config.yaml
n_layer: 13
d_model: 320
n_head: 10
n_kv_head: 10
head_dim: 32
d_mlp: 832
vocab_size: 8192
activation: "geglu"
norm: "rmsnorm"
norm_place: "pre"
norm_eps: 1e-05
positions: "rope"
rope_base: 51500.0
rope_fraction: 1.0
qk_norm: false
attn_scale: 0.177
bias: "none"
tie_embeddings: true
parallel_block: true
init: "normal"
init_std_qkv: 0.0177
init_std_o: 0.0
init_std_up: 0.0177
init_std_down: 0.0
optimizer: "muon_variant"
lr: 0.0135
lr_mult_o: 3.0
lr_mult_up: 1.34
lr_mult_down: 3.0
beta1: 0.95
lr_head: 0.0103
grad_clip: 2.0
warmup_steps: 200
schedule: "wsd"
decay_fraction: 0.704
decay_shape: "linear"
final_lr_fraction: 0.0
batch_tokens: 131072
seq_len: 1024
doc_mask: false
z_loss: 0.0001
train_tokens: 640800000
steps: 4889
dataset: "wikipedia_en"
MLP neurons of a small language model. Each row is named by its layer, matrix (gate and up: input weights) and neuron, and shows model dimensions 224-287. Each number is 128 + 24 x the weight over its row's rms, rounded and kept within 0 to 255. A neuron's up and down rows have the sign that makes its largest values positive.
A block is one neuron, or neurons of one layer that tend to fire together. After each block is what it responds to, as a language model described it from the Wikipedia text at the highest values.

L2.gate5 [124 151 128 146 148 149  94 105 145 103 115 163 114 131 104 131 126 145 123 108  74 150 120 163 160 103 106 113 147 109 127 128 126 103 101 124 124 108 123 102 109 147 142 115 126 117 129 124  97 138 138 121 127 150  98 146 120 154 146 121 147 137 166 191]
L2.up5 [150 130 160 107 131 122 107 164 179 179  86  84 155 113 129 101 124 118 131 111 140 124 169 125 105 113 121 125  98 166 132 120 139 121  82 126 170 145 159 120 113 157 125 133 135 164 154  93 122 164 137 139 126 165 146 131  99 119 131 115 155 157 166 154]
L2.gate15 [127 154 103 112  80 136 152 143 110  93  62 108 117 114 104 123 114 157  87  85 140 125  99 155 194 103 112 140 151 108 145 125 126 134 113 128 141 153 129 144 129 125 138 193 127 172 149 154 155 110 117 135 123 141 110 125 120 108 174  84 165 127 107 167]
L2.up15 [142 153 126 138 121 177 152 177 104 155  90 104 117 105  88 114 136 143  79  88  96 134  97 137 162  88 106 120 108 114 126 180 137 117 118 129 157 144 133 150 157 131 123 152 144 128 125 115 114 153 137 144 144 114 133 127 103 132 154  85 144 116 140 138]
L2.gate141 [115 110 180 121 177 114 126 128 127 102 102 137 152 124 109  73  98 137 123 126 165 122 125 156 154 141 129 105 116 134 127  99 101 115 124 140 174 144 145 122 198 124 150 191 101 131 161 134  87 111 145 124 120  93 137 106 118 137 117 138 186 148  83 185]
L2.up141 [117 133 119 161 107 127 123 147 152 111 109 150 120 137 144  93 132  92 106 109 132 107 125 130 141 159  96 127  88 145 127  87 108 126 150 164 172 142 177 136 161 131 147 181 113 129 146  97 133 112 125  81 134 113 127  99 123  75 126  96 120 162  92 162]
L2.gate334 [129 100 171 105 199 107 105 142 102  95 102 120 133 155 114 123 151 125 136  77 138 150 170 175 132 130 132 135  94 148 117 147 181 160 113 144 127 152 102 146 141 117 107 133 149 120 183 125 150 126  97 155 124 133 119 131 102 100 127 115 127 128 142 123]
L2.up334 [154 126 118 141 154 148 142 142 178 109 142 116 117 106 100 170 158 140 136 140 116 143 150 151 110 140 149 115 103 155 127 173 175 119  86 178 112 136 101 125 101 121 114 162 136 148 149 114 139 142 101 138 164 142 118 112  94 130 120 150 125 121 194 138]
Description: Transitive verbs awaiting objects. Main verbs that take an object or complement, often right after the subject, such as named, gave, found, called, make, allow.

L8.gate43 [109 140 174 106 152 114 111 151  90 129 118 112 152 121 146 140 144 172 122 137 111 107 101 122 159 135 158  81 175 111 145 133 143 103 119 119 141 174  54  94 151 140 119  84 135 100 123 141 144 140 159 116 146 149 106 143 132 120 126 142 126 118 125 117]
L8.up43 [143 115 146 146  92 137 142 173 129 150 176 133  67 128 139 178 144 199 141 198 127 155 149  87 127 112 111 144 124 114 146 137 123 130 154 104 141 179 134 155 155 137 168 135 158 111 101  95 114  91 158  93 159 177 124 134 160 161 192 125 114 111 127 114]
L8.gate95 [165 146 133 162 150 102  92 156  92 120 140 102 140 144 121 138 135 157 112 128 107 143 183 114 147 122 124 124 139 141 101 178 124 138 126 143 155 153 148 130 123 103 121 137 144 116 117 165 159 177 149  70 156 108 126 139 142 129 166 111  97 111  90 149]
L8.up95 [146 118 139  97 128 180 121 107 134  91 138 170 127 121 123 155 133 103 119 147 115 111 146 166 106 132 140 162 141 142 180 124 136 172 123 154 115 163 144 124 112 107 125 104 146 113 112 133 109 142 130  97 141 145  91 138 136 118 157 122 140 140  51 163]
L8.gate154 [163 107  95 161 165 120 121 156 130 149 111 136 118 124 100 143  73 115 110 129 148 112 102 123 171 159 116 128 147 139 110 115 150 117 146 114 148 147 106  95 160 153 148 178 101 149 104 103 121 123 118 108 102 123 132 108 158 154 148 154  82 108 141  97]
L8.up154 [154 130 152 120  85 137 126 130  91 111 141  99 144 145 134 136 142 129 145 126 108 106 141 136 125 124 116 160 174 116  96 140 131 124 154 119 127 163  76  91 111 151 103 110 163 155  89 145 133 111 113  71 144 144 123 110 167 173 149  91  76  86 109 126]
L8.gate228 [150 155 132 169 174 159 136 101 165 133 126 129 149 109 158 165 126 160 127 151  87  83 135 185 112 133 133 122 149 105 131 107 117 127 130 160 105 129 116  84 145 130 147 132 151 110 147 158 165 145 181  89 138 103 160 146 138 169 114 148 137 103 112 119]
L8.up228 [122 122 125 133 145 129 132 161 135 121 149 169 124 140 129 118  93 120 107 101 100 115 132 113 125 141 126 131 142 141 116 149 143 141 146 147 122 133 113  93 124 124 110 147 144  74 143 114 103 173 169 121 161 125 187 151 107 107 137 152 143 171 126  83]
L8.gate451 [144 139 114 106 111 134 125 123  97  83 137 112 140 154 131 187 118 165 150 128 100 105 126 106 176 143 152 110 170 101 131 161 142 142 112 154 145 137 130  63 113 107 163 135 118 131  90 141 167 143 155 125 158 151 149 118 156 198 164 136  88 106 149 103]
L8.up451 [129 138 130 163 100 117 139 191 127 135 128 101 128 128 110 189 142 137 154 132 144  84 151 156 136 148 190 135 145 138 168 102 134 139 157 141 147 149 160 130 143 174 105 155 116 143 148 143 148 143 111 138 134 140 175 151 141 171 126 104 112 162  76 131]
L8.gate543 [155 144 149  85 150 102 153 132 118 150  90 151 126 141 146 135 106 128 166 162 119 119 151 161 117 144 178 115 168 123  86 112  95 119 151 172 132 140 161 129 128 144 124 124 121 124 126 139 141 128 124 119  72 127 119 125 103 106 138 106 125 111  93 111]
L8.up543 [121 131 168 118 172 103 133 118 124 166 128  99  97 161 175 136 141 119 189 123 130 154 113 147 121 186 143 141 141 123  89  94 107 111 137 137 127 153  96 121  89 115 141 101  67 115 166 155 107  90 115 135 121 102 117  90 123 120 140 126  89 141 144 119]
L8.gate632 [105  86 140 128 149 112 151 112 150  98 141 135 131 107  98 148 145 118  83 121 130 157 174 116  87 135 175 126 104 160 139 122 146 146 120 132 138 140  99 115 145 146 147 158 127 135 213 125 142 157 149 132 149 153 128 142 137 156 122 107 106  97 114 168]
L8.up632 [145 113 148 110 159 112 125 128  90  75 126 116 131 144 128 147 132  96 130 117 132  59 159 148 118 161  96 181 146 109 100 134 107  88 133 146 167 125  83 119 155 111 135 104 180 147 123 130 143 161 174 132 138 111 116 131 127 132 158 113  93 124 117 140]
L8.gate682 [138 114 106 125 136  82 111 115 134 107 130 134 144 177 104 151 143 166 155 143 112 146 105 147 142 131 129 132 142 119 145 109 162 179 139  93 155 121  45  86 122 112 123 135 132 134 118 116 130 114 114 132 114 104 117 112 128 136 122 146 114 151  97 120]
L8.up682 [133 162 177  98 117 119 153  84  81 109 153 123  90 151 120  83 177 111 128 186 146 142 156 127 142 129 135 154 131 142 142 102 113 135 179 126 138 136 127 152 155 142 128 121 143 146 110 129 163 125 158 133 139 127 138 102 122 159 107  99 103 151 135 105]
Description: Table header separators. Pipe or colon separators between column names in Wikipedia table header rows, such as the pipe after Pos, No., Team 1.

L7.gate658 [120 111  95 134 108 159  94 133 118 159 136 139 147 112 156 126 190 102  84 112 119 150 123 133  85 117 115 103 119 102 147 102 121 152 117 158 119 138 114 135 119 129 158 140 169 135 102 129 169 149 158 163 143 131  87 139  95  77 135 107  87 109 117 133]
L7.up658 [106 100 102 174 126 155 117 113 114 140 104 170 114 138 103 113 159 120 117 121 186  88  75 127 120 125 164 148 111 105 108  95 106 146 136 120 153 131 170 116 124 105 111 106 121 102 111 102 113 152 126 147 152 173  89 117 125 142 129  88 118 130  99 178]
L7.gate687 [165  83  74 179 139 116  58 116 122 113  99 133 111 137 157 110 123 100  97 129 141 104 126 113 155 125 123  95 107 150 131  95 145 137 143 146 162 155 123 139 136 152 164 131 118 169 121  73 119 143 144 102 125 135 116 151 111 129 121 117 146 109 131  86]
L7.up687 [150  94 117 140 168 105  83 111 103 128 116 125 117 112 164 154 144  97 111 126 103 119 122 124 125  87 123 140  77 108 123  98 114  76 113 134 159 133 151 123 131 144 170 152 154 162 113 114 161 123 153 151 126 102 104 124 127 112 128 117  72 126 162 141]
Description: Proper-name final pieces. Final word-piece that completes a multi-token proper name, mostly surnames but also places and organisations, e.g. Fo-ster, Forbe-s, Ofs-ted, MySpa-ce.

L8.gate87 [143  97 119 119 115 113 122 131 166 167 110  94 142 168 158 114 138 115 126  99 119  92 133 109 137 112 139 141 110 150  86  99 152 129 149 106 149 123 126 142 131 106 119 153 145 130 126 132  95 169 141 123 137 125 105 123 104 113 149 106  99 140 142 113]
L8.up87 [125 102 105 115 120 107  92 133 144 142 113 162 122 118 133 152 152 121  87 109 114 120 113  88 127  99 108 109 118 113 102 151 146 106 115 146 127 130 147 128 136 124 116 107 157 101  60 163 145 135 180  87 149  87  98 103 140  71 139 115  93 147 107 135]
L8.gate392 [119 154  75 157 133 107  83 140 109 112 101 150 121 123 159 127  79 126  99 113 119 152 141 113 125 123 116 148 108 104 133 150 135 117 130 150 118 104 129 160 145 121 112 104 129 128 139 154  88 148 151 155 181 174 158 157 117  86 120 123 106 104 124 127]
L8.up392 [102 148 102 158 144  86 112 106 124 113 144  94  83 127 152 138 110 124 133 117 131  92  86 128 146 122 155 124 117 138 112 135 141  90 133 136 154 104 128 118 121 105 120  94 146  70 147 144  90 111 116 149 170 143 175 170 127  83 157 118 123 146 104 133]
L8.gate477 [100 122 115  98 146 125 133 112  92 174 117 176 141 164 152 172 142 124  69 127 107  97 101 116 161 121 144 124 133 131 116 165 131 131 139 171 136 140 175 149 134 136 139  93 124 153 131 140 105 142 113 113 112 128  78 119 139 111 153 125 106 115 162 115]
L8.up477 [127  93 105 131 145 145  88 126  87 161  98 178 150 160 144 117 115 100  97 110 125 123 132 152 141  99 146 159 161 106  96 108 106 114 120 126 176  90 134 129 104 159 134 102 183 147 135 133 127 149 136 144 129 142 159 128 130 124 143 124  97 120 137 175]
L8.gate486 [ 89 134 151  90 128 103  99 154 123 122 102 130 145 116 135 159  96 133 141 144 128 129 104  99 115 196 110 139 132 150  81 125 141 138 142 143 136 116 170  95 137  90 109 131 147 137 146 125 115 114 155 144  95 127 122 108 133 152 119 168 137 151 142 143]
L8.up486 [138 138 119  97  75 112 118 100 152  92 133 135 145 136 119 147 116 140 123 186 120 129  99 101 123 116 117 106  95 159 143 167 171 100  99 160 101 114 124 119 101 136 122 160 131 156 110 116 146  98 127 150 129 144 131 161 157 134 120 147 158 131 140 124]
L8.gate569 [123 143 100 122 116  93 104  96 138 130 121 158 134 161 103 146 123 145 135 171 133 104 137 160 123 107 183 109  88 114 133 191  94 141 155 133 124 100  99 117 156 130 136 141 138 128 116 165 137 139 146 106 143 147 118 133 131  91 146 155 116 135 120 144]
L8.up569 [ 98 109 155 148 171 100 140 130 132 121 176 166 119 137 139 125 127 114 145 122 101 124 150 122 167 124 138 148 145 133 156 169 130  79 137 106 148 137 110  99 141 117 126 109 176 156 126 103 128 137 144 141 119 113 157 103 127 108 146 159 104 140 130 113]
L8.gate645 [ 98 110 132  99 125 108  97 159 142 196  90 149 136 132 140 106 122 138 108 118 108 118 165 131 141 100 122 137 109 127 113 134 117 130 153  88 169 102 154 130 111 117 151 109 137 154 125 150 118  58 168 153 131 119  99 115 116 109 110 132 128 165 124 120]
L8.up645 [155  60 121  91 145 120 120 150 110 129 146  98  97 143 137 146 124 107 116 131 119 144 108 110 147  81 122 123  85  96 143 160 124  99 155 127 150  83 144 150  89 131 162 119 115 151 144 102 127 112 138 113 113 126 106 126 123 104 111 132 114 146 125 132]
L8.gate675 [117 100 114 137 137 163 122 103 144 114 121 152  79 143 107 184 108 104  94 127  88 117 107 109 123 185 137 124 130 148 136 159 159 119  60 112 154  91 105 137 153 147 122 132 128 116 138 127 112 115 144 161 138 173 163 171  97 139 141 107 136 162 112 132]
L8.up675 [ 95 132 155 144 119 197 144 112 153 127  95 141 108  88  88 200 141 140 116 114  81 120  97  78 103 126 166 123 161 135 100 178 110 145  84  98 150 151 105 157 122 151 153 140 126 140 125 121 172 159 163 130 107 141  94 124 115 119 166 130 121 138 126 157]
L8.gate760 [137 114 160 112 147  95 111 145 132 121 110 155 108 150 147 129  94 134 106 101  74 121 136 117 106 113  92  94 134 164 110 130 137 165 132 149 106  91  92 122 144  75 144 123 156 143 124 180 105 177 141 145 126 109  68 160 128  94 118 127 113  77 100 158]
L8.up760 [151 146 164 125 100 104 145  87 116 111 115 105 118 138 111 135 143 135 164 118 152 148 133 162 120 105 111 155 119 167  80 117  77 129 134 151 158  95 130 112 174 118 135 104 130 109 124 155 170 140 129 132 166 144 115 106 119 133 154 109 106 129 141 117]
Description: End of first names. Final token of a person's given name or initial, just before the surname, often in lists and tables: Kathar-ine, Cecil-ia, N-ina, Richard, Robert L.; also St. Mary.

L7.gate98 [143 117 138 106 141 101  95  95 108 170 120 165 124 120 136 164 116  99 119 146  98  96 101 189 141  97  99 137 114 139 135 181 132 138 134 133 141 120 176  97 154  94 146 145 148 155 147 128 137  88 118 126 152  61 111 113 151 139 118  98  98 133 115 124]
L7.up98 [ 94 131 153 108 161 134 117  80 105 124 140 168 146 128 133 150 111 106 119 116 137 136 133 165 133 139 129 126 109 104 129 143 125 125 147 137 142 115 132 120 116 132 125 125 140 148 110 158 120  72 115 164 139 128  95 123 125 154 134 112 112 151 161 124]
L7.gate796 [119 142 113  85 125 103 105 118 102 146 110 202 131 124 162 122 168 127 111 133 131 120 133 126 173 133 160 128 121  88 124 163 171 144 163 145 110 127 129 110 157 107 142  87 142 110 123 131 140  99  95 173 116 118  98 125 121  86 129 141  97 117 139  93]
L7.up796 [130 134 143 116 128 158 124 122 122 111 114 148 158 117 101 103 143 120 113 133 127 124 165 144 131 151 118 122  99 100 148 122 151 153 127 112 155 117 153 150 157 110 142  98 126 147 126 126 152 121 129 181 150 144  99  95 141 113 100  85 114 147 122 107]
Description: First-name completions. The final piece of a person's first name (or middle initial) just before the surname, in cast lists, rosters and tables, e.g. Kathry-n, Sam-my, Bran-d-on.

L2.gate314 [153 143 114 101  93 182 114 156  92 125  95 103 158  85  96 111 109 105 118 143 108 163 147 134 117 123 141 119 117 139 125 110 107 179 159 122 103  95  84  96 143 125  68  97 158 136 140 127 133 146 141 107 142 131 143 138 151 136 161 145 111 176 110 131]
L2.up314 [103 114 121  98  59 131 126  98 101  83 108 116 144  68 127 136 158 119 116  97 121 130 145 107 142 145 119 129 122 142 182  78  89 173 110 151 149 124 120 114  93  84  86 167 120 119 139 129 106 148 111 122 156 145 159 149 135 116 126 137 116 126 132 100]
L2.gate425 [104 117  87 102 126 166 129 133 124  81 141 129 131 105 155 111 132 109 130 126 131  97 101 137 158 176  94 114  93 175 113 163 115 104 105 130  97 160 105 116 121 150 133 149 141 152 112 126 147 128 161 152 146 126 139 158 131 137 145 130 140 139 119 108]
L2.up425 [114 110 129 118 144 195 110 158 105  83 164 124 124 107 156 112 116 116 145 122 132 129 133 105 136 168  95 144 115 158 141 152 106  81 118 135 118 134  79 101 117 148 126 144 154 102  63 107 147 126 136 120 117 122 170 150 122 144 184 147 143 109 132 117]
L2.gate426 [154 115 126  94 144 134 120  88 134 148 119 110 179 164 149 108 107 164 126 104 118 102 180 108 128 159 130 149 150 159 157 127 145 155 111  80 152 129 145 130 124 119 111 172 121 127 183  71 127 122 129 119 118 118 113 110 138 133 111 130 136 128 129 115]
L2.up426 [149 117 101 140 149 117 149  82  97 121 116 104 116 157 211  97 104  99 118 114  93 121 126 143 143 111 122 127  95 156 120 121 155 143 124  73 146 133 127 115  92  75 137 161 170 134 110 120 112 133 103 130 117 147 135 138 174 105 136 128 132 122 103 117]
L2.gate712 [145 113 148 105 116 129 128 159 122 168  98 139 129 132 119 106 101 146 147 133 144  77 172 126 155  67 110 137 134 150 103  81 135 158 130 117 121 139  67 116 115  88 131 109 107 122 108  92 101 141 132 122 111 175 124 101 162 103 130 137 150 123 152  95]
L2.up712 [126  83 118 125 194 135  62 102 106 153 114 128 144 144 137 125  79 111 158 137 145 133 125 102 148  82 110 118 113 168  99  67 112 156 174 132 114 127 103 136 121 117 166 119 142 141 150 140  73 163 143 127 136 111 165 139 125  63 154 122 122 111 155 169]
Description: Table pipes, sequence modifiers. Fires mainly on | cell separators in Wikipedia tables, and on modifiers like further, second, single, final, immediately, plus section-heading words.

L8.gate103 [126 130 109 128 106 140 117 159 150 160 142 148  92 152  88 120 108  88 130 128 132 150 130 105 134 164 122 144 128 129 160  79 156 151 125 116 112 106 148  96 110  95 144 117 137 158 105 144 129  99 118 142 122 146  72 108 134 150 161  78 133 128 120 139]
L8.up103 [111 142  97 145 174 103 124 164 118 105  75 155 104 123 118 119 114 141 164 143 108 136 115 134 197 147 158  86 123 132 156 150 109 180 138 123 127 121 129 142 145 158 144 127 142 141  97 125 145 108 114 138 114 169 115 124 103 120 110 155  87 100 113  72]
L8.gate484 [ 82 100 134 122 117 192 140 130 143 130 109 132 106 130 112 144 114 123  97 108 149 131 164 132 130  90 170 140  98 175 136 131 137 161 134 147 138  94 149 101 113  88 128 134 134 156 100 144 148 168 111 146 110  96 144 147  95 146 102  98 109 144 124 134]
L8.up484 [121 144 114 115 117 141 130 181 125 140 128 127 124 122 127 131 133 111 101 120 115 174 129 154 105  94  80 123  86  83  75  97 152 146 101 174 125 120 128 190  86 131 128 145 132 120 148 132 130 191 156 138 117 131 111 116 154 141 138 132 156 144 116 124]
L8.gate554 [104 152  95 164 181 137 126 128 116 116  69 117 134 138 146 174 133  88 182 141 124 108 137 115 149  92 153 147 106  86 152 134 116 138 143 137 117 110 182 149 118 127 117 148 132 145 126 146 125 105 168 134 137 166 127 152 131 102 150 113 133 129  81 117]
L8.up554 [133  81 149 153 126 130 133 150 132 165  74 133 129 104 170 163 148 140 140  68 131 116 161 141 104  86 102 134  88 114 154  98 139 149 143  98 108 146 137 115 177 115 167 139 108 164 107 124 145 114 122 132 140  94 107  99  86 145 157  89  97 133 114 142]
L8.gate582 [106  97 152 120 106 127  96 130 139 150  59  91 109 151 121  83 106 102 142  81  87 118 146  85 127 156 160 136 137 115 164 124  97 136  85  99 133 136 119 149 132 122 100 140  79 141 103 135 112 151 137 158 147 129 104 113 132 142 127 138 161 142 130 105]
L8.up582 [131 112 114 119 139 119 133 140 151 126 125 172 133 139 110 148 165 116  94 100  97 140 159 131 167 123 147  96 167 131 143  92 170 126  85  68  95 158 129 158 150 150 174 141  69 114 122 147 152 134 118 112 100 144 137 116 142 121  70  98 126 119 113  94]
L8.gate590 [153  79 104 126 151 142  87 181 123 117 113 128 137  94 131 164  99 118 122 142 143 102 147 138 103 125 159 137  94 132  89  99 122 126 151 108 140 150 131 142 130  82 136 147 114 130 135 113 133 111 159 119 105 130  98 158 141 116 129 144 116  86 125  82]
L8.up590 [134  93  43 104 119 108  71 106 128 135 144 151 106 107 158 142 140  89 141 109 120 125 164 117 114 173 147 152 135 105 112 124 100 108 120 143 138 149 146 159 147 102 116 182  89 133 121 111  94 182 117  91 140 149  91 164 136 137  82 145 131 135 122 109]
L8.gate596 [ 91 117  80 155 142  96 126 135  74 119 122 129 150 136 102 155 187 131 142 138 172 133 145 124 163 146 115 160 101  58 104 119 168 117 129 124 170 138 137  98 137 107 154 141 135 115 101 127 151  98 172 157 107 141  85 106  95 108 105 158 127 157 149  96]
L8.up596 [116 129 142 115 138 148 121 140 145 121 143 127 136 136 117 140 141  54 137 150 132  88 127 188 151  93 115  94 116 169 163 117 128 166 135 109  99 112 111 103 123 147 100 126 136 162 132 117 116 119 147 108 123 119 129 143 126 106 116 135 113 181 134 159]
L8.gate673 [116 100 133 127 117 122 135 122 148 143  98 189 102 147 123 125 117  99 150  99 131 135 131 105 122 136 158 170 126  82 115 155 107 141 138 132 148 135  87 108 141 160 130 130 112 157 114 121 141  62 121 107 127 153 110 102 139 137 120 125 124 128 124 149]
L8.up673 [148 151 139 118 142 162 112 150 137 128 123 121 148 134 124 122 148 133 116 141 152 130 129 112 166  89 141 116 189 141 109 136 117 116 162 122 148 121 105 154 114 170 133 140 104 122 110 143 124 109 130 126 122 156 144 126 130  80 131 108  93 125 119 149]
L8.gate734 [155 116 138 112 109 130 115 167 103 140 111 123  97 117 109 127 172 135 139  79 133 138 128 131 124 106 113 130 123 106  94 131 136 190 103  96  91 126 115 156 133 135 162 160 116 128 149 137  98 122 124  72 103 121 132 137 158 105 141 101 119  91 119 120]
L8.up734 [112  87 117 114 114  93 130 158 168 157 105 161 139 124 118 118 161 149 132 147 133 122 150 122 113 139 101 138  86 103 115 139 109 100 136 148 116 132 120 170 174 129 119 155 113 141 155 111 119  98 100 147 144  96 141 147  82 116  87 133 119 169 119 179]
Description: Verb completing a clause. Main verbs or verb endings that finish a subject or participial phrase before its object or clause, like accus-ing, decided, gave, took; also final pieces of names.